Weights of a small GPT-style language model, trained from scratch on English Wikipedia: width 512, rotary positions.
MLP neurons of a small language model. Each row is named by its layer, matrix (gate and up: input weights; down: output weights) and neuron, and shows model dimensions 80-175. Each number is 500 + 50 x the weight over its row's rms, rounded and kept within 0 to 999. Numbers have three digits each. A neuron's up and down rows have the sign that makes its largest values positive.
After each neuron's rows, "fires after" lists the tokens most often just before its 100 highest values on Wikipedia text that the model never trained on.

L4.gate1029:543495513547576474475512586497527585502414534502495447480504528471491452539467450592441437574477593452483487576516466491557550452460451698495472475536407455504498505430451493593542505570449520556476455504573473551576417552561521527473504490543452397500482541515467530441527425540468547591
L4.up1029:491459413498587528462555526449451557505424492490480431577516554457462504517518513541386408568442577526556518620554489483547564545462505507568517498582487492463485519417434481531447451490496533456485450518441429487573421568511474499478466540528505470499515537530507451459545548485469517561
L4.down1029:399408460596564482515502499484480604514452477476462470522447600519488524475443454498398414528439508552493534626509442498512476556477498569505451540531552440474445525504462489532532458466550499490508535622520498518524407555505493507483534423482525401566533517524467487443535437472497457476
fires after: "\n\n", "==", "==S"

L5.gate1172:496463539458497471555591533514485511456523567508509602516570444441441453560501447471475520511519484539483550478528447525514510511397485348433453620415506531481528472520451470525459566507416521484529469518530475637458486438558432502566527580486467496500523499453522587515597524491572573489
L5.up1172:501513560470441475583555470514534490516524494662468457436517444543597540542534464556485555492521500529500513517495574629479609544479566424519512581444504421443392437522441544463514492561538517537539461434528486500512475534500512562559521482493418541585458475455485480588512480418389531466
L5.down1172:566474488544471485426482612423492487520472476482546546537600421479463428449471501457556466461471422452395470381491402499544532459512501427450448548423443580568495508393480438512450466445483538431523454462521449543503531465543459448544597507474512426386546483462522491483468515493520528473
fires after: "1", "2", "0", "4", "3"

L5.gate480:494535589545617520515560498538508412471489391418520498428553485444510553550451570566480544403484428522572527474518504475511430447397513522479488462467446494598547566452516522527480487466441443508457556535473445503492465501500473426446448418536432461542483435459445404562487513497489679479
L5.up480:456531600427575524458509382445479521468480530564549451500441436463500559473495482526469430644576477529448512480501507417488529489524502388495483546509609534529567466446526373524408567533431524565498550509502465500464491475557536499563394596581492420452481458471560452486460561490473518549
L5.down480:537564348474517591489461572446437492473515500530482474472467535509471581541504475483520523508560559573495538462481524479547517386486496426476496502532415520421458464647502490447460470623492462477438532495531470512619576552531542597567505365501470482386432495566452538582549541575575465569
fires after: " R", "R", " | R", "RA", " re"

L5.gate1335:505542487555531501485511478486523517495465512558472425536577470413478533561456515551515505461508349559512566447507454452542505511462526558583522409500481450440495471560504475499445512465460462523385429494472492512555595519492388443546574440563478456467533435465377562626397517547438471513
L5.up1335:500468426508443495547467498476497420492474488535496559423539487428558460478517496482605552470521470499471518513624517431559507497474450473569519469493470488534522464515589488498564469540614473602447513379485498532564529511483479595449468615555527471451509490561505409528387539526521532488
L5.down1335:523599463510458461461426577470516579511505443530440513456545401521473452506553474522475471550533423464534570448520463533527542469421576478543531369479484488524506515584579442452575564465497529472490464506478489575571512582574431515496477586485502531501447554494411549431433529421557547554
fires after: "2", "1"

L7.gate889:475582444516488499507455478510447475526440516525534508567460501522480466580479446497551476534551496490601410573510494477576499531495517508535515529567525402534522407494462516543449537517472504460470501468480509512508499471626533462490552489462505541502444494595432491545511403487504461544
L7.up889:432510459518599396422563453491419564547435411549506531503490546526456431517459424575467545497475511476588481491464545594633518549525477525506455558479498454519501536472383452583545569531486500468565529645544488488445518433522461489558545536557559520529568533547477487501497546413510464665
L7.down889:443386448599485456548468418471573573516461538503524487512444493617554489526436484515550509532406524464498510492601550455565502428541516475470554424553572468500478541553484575523545481583532481422567552586416487578516511486558501336535543481463549390458472607512580543529590571495487520645
fires after: "\n\n", " re"

L2.gate664:505487404466484412458514514570458604458534483499536558429466478551453446436490553428558480576459544529443459648488579428447448522504604504474506458441478433462471543477441569555559487554476600483529552497523541461418499485518502525508510494491497449513456522426482472467615480525572543506
L2.up664:574450422444416478441502517585463508465506478420535589518439488566431418428528509432626446532477516523435435600464581450509504528506576531456439498442471456516444531475424567520533555563520531502463506509492511443513555459495470563468491536493463457513474534452518509529579463480536563482
L2.down664:506461478485479500493478492489544445362451523395524588463462557620462448523500536390522400388499454515434472524476507516494492479544496492557447534540498561532497553498473556462493520519505549551452483464509494462534492452478580528423500547487519478459431539494510515502539458436626532556
fires after: "1", "2"

L5.gate1037:499498479499498467502522538505501495621522406537454498452473506496446518434550514423446546486478535434492599543423439398559404484567501438542492504443441380457492482515523673499493514564583508573462611436522488598482471499527512552482586520481469494443397426459547526506532484540454500437
L5.up1037:515538401508522407468463481462568452485577481435455497461462571432530557454507510539523528518501503531473596548512409482457527542394507456553515494494537522535433476514510484528418501547522529557500363490523523600530528484490571550407475428563546509501506473428574414413539488528512422557
L5.down1037:505572463552488457564553477471540442536606517468528534479463506551480439444484475434488494430530517392495439491521410455528475535621400533500527504507498435566572458468551518519513498549578461561439511460573549527541443422550517551450514507512484459586470539488522466551552398488404466485
fires after: "978", "1", "0", " | ", "2", "5"

L4.gate822:365535472547537410556576483465493531560438585525492492451474497436541522393510547558478477532438505570501506497512524482433515533496454499405534545503602466516491522407507466555434526469495473586512517494579532450561512497505433387504506465503433439418454501488535580449536435484517509602
L4.up822:518531525529506398519570441581531551470546520485497505434488498525604493615582527493513438482492566512409518531433493478547555570540550526499468403372481494461528479431468421443542586478509517581576424572454561528542522559465486554591502474488506402399473542512472541599568428580523438516
L4.down822:502456551495450437483570484545474510424567435487516493521505532489641536562528644504513485540491544546420519549473537508572584521520562429431487518448445498509494428467417488389525494561475458535538462512536452563495450519479507560630511450495376488389412590491570585443444555387502526461
fires after: "1", "0", " (v"

L4.gate800:519454599586460488561476539482470491523530537434485541546625486459515485522588491432528546427530481433508450457468595485570519444466447481500452536451471459545582543469554452597513560424610425503619489613502499422572603515543504576452369498468488530509531479519456530454408481559483572482
L4.up800:536505532576572479464547553523533589460557549519517619465531394438532482467620548577592528552538499593570483448456493515485452494565496476503504420435481637524541511399504529535397495543567358427448542481580478532491469489470551547507474550526498639464437495472480480458504457444595598528
L4.down800:481495449450538505541510540578471509464563463470530471482415422494505472483440445505449461484477490540493481502532512491420483481538516500551478431462493529493467470426385522521543536490482497552440463470427395515467479492455424473543519461491515480475391483397430468468594498458497559544
fires after: " The", ", the", "The", " that the"

L9.gate1086:507486364551444378541485574558435574589560512553442454493478482506523448441576464509513547461527512575506552507532487482576475499521490534553532435541509559531583544478529433602572483510504491488515416366466541587537465420500451549548477502483500455484421490501411540499560490430493576472
L9.up1086:494488409407503412466515452554508496570457449462507525492503460537472505446577455489430467403529503486492470518416470376452456497522478521442485432566475633462532490493495499540457442490554402545451505438511385509509487437464571528430497490418609463544500496415459456463578547540493568483
L9.down1086:545540395505447489504533463514502502438466533497459576539527469532461464537565561544506520572477415473510543464407615458450452486519466553514467385502461490528491635513572473483459441456558486525423477446420430511472458465556465566527460536436583448384589417522465443424492492533499528395
fires after: "1", "2", "–", "| "

L7.gate1182:502419473465399501389514555488538549529491497518503541483540497523509494396446466470447532491509496531489515517465480455514557637430531557444545459458596477574529516495502470518514492548431471489420412520614445533519481545525512548616531520400474531416458461445519626555520395474451518552
L7.up1182:455464454419491518502531599429505456563419499479439547574554494458557559546486458518551457533557508593519524530546506421518520442464451567475509478505566500409547431465585543446520638514521602544397564465436479449455481517548496526481493469461377565500384460513492549570520487533571446498
L7.down1182:503522491480435488422546608456476492558452504498503428477482529411546555508531523494508418543447401505495406504504503367558469523536495522480530602468557522464504464479549560472451597510494591547400482493533534488499434549635471530445493457441543512493474515443542570605502496573453564455
fires after: "1", "\n", "0"

L4.gate370:520496480487450529513492510493482488394477424408601621477499436377397386502518564513500440462515468440504472481489555454554521509394532505538434553521473482460522494514532524538564543473464444491534464590479414484517508579525576487480558507514542524444538336464544524463543420502512506480
L4.up370:556512443475439396477521494529452514451517462410525530465481427507515426502489544452604374513395470483476437509521494471551441464345495469523498529500505593536499589459567502579563528561539506485456462499607559495469539477472571459527463561574511467482500489471514503468519428444565502441
L4.down370:508503546549468395514488507531470460555482490495509482410477481519521480461468433458534489565550547511449466579497544479467554407589555448500404594538501496464447512482495526534497391542566499519463469428528626476449556397520554415503476486536507525499566515595562553516443593564583548408
fires after: ".", "gov", "uk", "ot."

L2.gate970:496423410649459454571492517480508583501464508497482497390551605478505500393453565483507494477510408534487490417484512625503416494488538509448487451504472302513470477516403542557499539473527491427454466604486517466467539529544604462464499566478497443532474522583522581512542364572542530485
L2.up970:460465472616392661556455514483473542436439524500435541545575540597561570468437531522547567446639405452486380407428542465551560522581568469458578500551409477511598509468496587594491482525503513537517556536508496504500554500533541499504496534510527494519514464494499501523504455580552509413
L2.down970:445503465584442568498423473515413521505423536468470571555539570558486561530498530558523464441535421511450473398438609549470560433551587434505525516597501472443591506447531495495448477508533517461511591577454529486512557477489481490458493551490533483516535452428507441550516456509552559416
fires after: " |", " |  |", " |  |  |  |", " |  |  |"

L9.gate1057:524436454568503435477480504504613485447483514507425588548451504517574448405503490465459542514493558534417534504454422552540459515530571488448527448508526427520450338412537446491472464528522615491448476520456542607541518529502567632468461583456472501560555468457527511580580543525479480573
L9.up1057:500512501460476499492528509440438485498501525473504427504554519560570481433475425383566455585480456540540504423397558361450474528486553590513521607448619505467561632519513565471427525435507522482536517586399481384537484543488513534526498559424545487499454466432476450517504484503488531418
L9.down1057:551444498552537557471491543473480579564493483530558448451524588493496444451365424385503496507453519480602469507444538463452444582582445534494577524484519474477488594545529479488498563467511511394523495517509489456540473510554543461502489465532492440493427461473571458488501477490465500490
fires after: "1", "2", "3", "6"

L5.gate990:437541430562459477466511574553456518518436476554459498632435506462519607557450490409491493471520522591514444462566541450459491491475450477493561544536495441450492544568523472426462500585567506551470337444492541561523550517460533543514545563481433480516452565493463404587496470514473598491
L5.up990:526562535446450489522626598437514424558484531509495494517522482477474553519448561406487552461588477543401567473515529386459512556433537531531460450396422470493427461465457420541526537474439532505416576583504473499432575512443471558525457527484518535518552385496517518516565422629471525452
L5.down990:537533409525472501579523526539480496545474446477560468476567497473531491460388532424448546471414482490414467534489521522540568544461523521594451453429562536497412459507539580590545506476431557566533569523522446505557620471465467525432481519521520531517491403633510491499499540534464449493
fires after: " H", "H", " | H", "| H", "- H", " in H"

L5.gate188:496425485501463477487508519468476354512495463441466503487508425435562517447511466516581545531483418519434531487544567562492473546507468530477457541472444467545471519461471501461477489473552407464430489524455463538495571561490540446500531459521491516525516382453529472499485513555506548451
L5.up188:578542483349440522432486486524556429533439479486504502502427459527477453467488460451454479515470433425498615552501505524422460524475557517453541451462577433585470556465429601516626419488495462432501557467522536466469491551405536485579495550445553591483520378450486506461462502517518589531
L5.down188:501596518403555473530388508566591406548468543400549480519411499517518482488419631450446508586477435505471538457534472435396405499440499472489517520500600453426447547463464494577503492485460550497502506427518497571516569423478523473478420576516495498511511492507485494541502607479461489495
fires after: "–", "| ", "-", "0"

L4.gate165:566530529488481452518445520505496508529440441544477465534532482504407569491494479544515587387504519494470447447507416444495564486472499530408425517508505506424493531512458543547542476568536505456408458537496451534449641458568550487483536609541591524478479434462519516521420425473542458401
L4.up165:521473485537521513529506516405537461541551486435466473547449404614497594500535514553449524448528474519528541545556472464497536534474490558497503553497489486516469426470469598449478377559410454480599435445505470445538515467458510396549494470448530552562471504503554485502497479545544543374
L4.down165:547483462583526482429514531373537479427502541471509538546559486597441549426516526557523526518489484478573537568557395548510516499429585518495556527481506518485383452463495515502429496567518552466513491385498447566510384501496565518519439524472581515473593514464456474581436461509512532382
fires after: " |", " |  |", " a", " her"

L5.gate640:507523473488537525500493448417460468502451538540430487519396477434543448546576492554541505461461462582480508551546476466456461443529504447468473559554453483519449554447562535461516591574491497562533562523328370518608503546467436440541462549465517456493531465474494505532491537438505574528
L5.up640:563451530493524547526527552489400468476506525519480442502493423441554506491459472502549492545587479474506420487526462431528464527518562526444409482512518471541482419561510457495467589471402499501472445450401491426520590400516556434406620419467548535463480545496402471593500522428491490551
L5.down640:549567558399501535490495504548477463478564516457517494517506520543584558474434418502527624478574547508564513494542487489541508470438461535498450481503466444480506425442467600498491585599454433460471454518495476544527498512513442451473510438487596558500497522573407441447530460468504456493
fires after: " R", "R", " | R", ", R", "==R"

L4.gate340:594539549528557449417513501545515459470493461448447512385456488476562516531550543519565559516491471430489460489536496439456515492537499526541444517409545499483439445475466534452452520517532463483416387547542512532589614507544515577440519662540484590503499454521527558495467419524521481574
L4.up340:529543534559577384454526516493522509443536512525462447538552488502505513478549479486486439521559569512532516454481495445409575473576537462530475558442514610554451593532542504409428524537582533434538477523548476445562526529623427515539522575513474523381453496443505613385524470496562559504
L4.down340:483460542451483418460540385556449476464437577491537529516541468425466573560497595413495439461460443509542542447529529469441489515488578411515425509406462591495495425495496471453483532569572464449535540553479491425566583513486536463466558430389464481495433425493477636495565507458521579486
fires after: " the", "The", ", the", " The", " of the"